MLP neurons of a small language model. Each row is named by its layer, matrix (up: input weights; down: output weights) and neuron, and shows model dimensions 0-159. Each number is 128 + 32 x the weight over its row's rms, rounded and kept within 0 to 255. Numbers have three digits each.
Before each neuron's rows is what it responds to, as a language model described it from the Wikipedia text at the highest values.

Responds to: Opening quotation marks (", ', “) that begin a quoted description after verbs like described as, called it, calls him a, and sometimes open parentheses or hyphens.
L10.up238:174127124066120125145133172188126086155150061118158137078101125119135152113123094119163051128068155138101176123122098159111160125128106142185119156079141099131084081131175149096150103174109160151116144125138154103070140117132100166109179161129117129122150152160143114146191078155075175142080089142133123135126133138111075077092167098081131182104095111059094097158112097142113129123116079082156152154146122109133090083150129152074156192100097183198161128147078135159112096141139168
L10.down238:138109157116107133107086156061112093126139099109120161120105085111114141115125081100090145116112100139208148105136165130118160108130114099148150128059106150145140107169123164128150123167149109122130195156116080128107148118129176082139092109104129115134169213133072145087150149105184104172133137077080157138161129105128084121089131104120129185171161119096123117138119131108112158121151129127163168173094052111141122076124170176138214141121092140175174134107140111113155164072104118

Responds to: Connectors right after a finished noun phrase or clause: em dashes opening asides, to/until/before/in (from 2013 to, until the summer), and mid-word r (hor-r-ors).
L6.up901:180123156086126110187154117150119133114094164142107166107153164091131157110119092106124103081117121125098135119110133075106100162196095103160136094107099096081092123110116069117184184178124107176118190079083160086074103127095152141107111153180136077170113083132133077133166131180125142114070078128188128198110148112168121094130157110075123095093163153111150118096163122123129106127104083187117126182125172133137111107129152157138214179110137080132125113132111088106135133052123148
L6.down901:112098081071116170134140158093105092148112114103094125142159096130067157113103129153088090133109127086159107151068111173114136130177062174129099104094118126132178144147116145117137155131134158158114157136138132130110172155168137126131118115111149166121113191198137142108135163070140146208132126116151100121164145134118073207068135113118096130140157214157147118139142142190123121069122161133105171128179147131142163099135084197138124125134083153082150139121132107141192116190079154

Responds to: Tokens whose continuation is nearly forced by a repeated pattern: the space or digits opening a year in dates and taxonomic citations (Meyrick, 1937; 1799 – 1883), and "was" after a restated article title.
L6.up1323:166103091118159150122209171166132193082117097178125118110103118125073126144190136139137101129107145046146121150169127161088125125108119112125121079134152171123131142140170144091178133158162174145169142082057207115093126091106101090164169118155121121099202067147134095117169131110119063164168082158146109196153121162132166153153149113138113127104174149122176072141097065083123157141097100148123071133138143136093112150153161067113093151150152061091137036095167170132105125109122157
L6.down1323:187137098128153140102051127158083137159118077115118095168142210198078142103166096105140179096145071173137107097094119124174088179177123143144151144104103072156120079123150180104148132235111141143080133142072134129170078117143132150078126150114110146167080106103137180156111143153152117072161171127155127209156087092117151119081150139125163130161150147100143073082162112104152131077177152119077120109126134102100120135056131090113104146103104157038141163129181150172118111127105103

Responds to: The first piece of a proper name or number split into several tokens, such as Roch(dale), S(ato), G(resham), and the space before date numbers.
L10.up1400:140190160092188135109077136099138106100137097185074083142124105087132144134129130092152151127109148185133142148191131200055126129104109141079160128060120151086106065137146132091173108114164212110140100166109129095111100182127090130084105135079124110159179104108176078126142138119127096139044152163120160111103095098138130151098153140125169136147137125085167108167172067144111142121130164177129126072119168105069117116131177112115112181102122122159168052139090161197108145144157140
L10.down1400:165100183154129106135144186064146094133182181152128102105129195128155108154117095128124104183081141125115217120131194149112103136133111096076164141129088112087109122111068181065135150157099142100088144159083130098095135157165124171097074139120161074116142129141069162135080101105121161203196126081061136120130131055109156149120166178132138168167139078121143071078184120093180083041104128136105091158120094102144104078193161139137162122085116185170149108145140168093118105117153133

Responds to: Early or middle sub-word pieces of names, foreign words and titles, often r-clusters, e.g. Mahm(ood), Pet-r-(ucci), Pr(asad), Tr(ouser), Sp-ar-(ling).
L4.up1615:146105100084080141206146096116124085138139114122091118160135211134150168073077082144055149119140141113130088104166113105110092104107097209120136089158145090128143152150087171169169137149089117173122146129105144114097156119141130137068107134076121142138157167103067126148129150166077166176073151105183114131169114134144185106094086139079175109153073176138156128144148108087079100180154089122097151145104152130093100131125100162114174145072136138065177112136108156097163119156098149
L4.down1615:104123094049081155130127071076107052076141164135121149131159141112184126129094161103095113133061164117153138122126156064153161116182111131070118117168124122120155135121113145154122163133082093183132090180134159097071150108121141163149109131147146086099117151116089113155100097148179155166096110100101126122134181033098088116138199183075124120166175126204101162148140212119119051148146088114153114172112148156118112113128136136132140158119115156142195127109152162088184131159130152

Responds to: Inner word pieces of rare proper names, often in tables, track listings or credits, such as Civ-itan-ova, Zaff-ir-ini, Pet-r-ucci.
L4.up1848:096070157146126116124143117134124159141119091181104113070115117088089166144120119144080144098057159081121142109085137136135111136148087078064158165131177143103095164097128126116133150105152139132101166129130167124114121164121118166115094155083183164167141114123149084137135055111100127122156131154156132153145135105113090098173156138079116160133144125043142132171153061133057106222177114173074117159150107129099136175131170111104093060100162121064163059145132168159133134106118164
L4.down1848:132133162126089095181109098111156128126128199125127154167127108111064136163152174177114082160081151114128130126136134149132145210120100131158149093133170109144133100103089156131175090071102148058081087130129139154129085166161163151088173164122138086105093129082147101122123134092125102142165097139159126106063174159116177129183164057098202133138183091100129089183141116120145090177131031142101091102214100192135118200170179161103097154097152145064139117126112145131158076082161073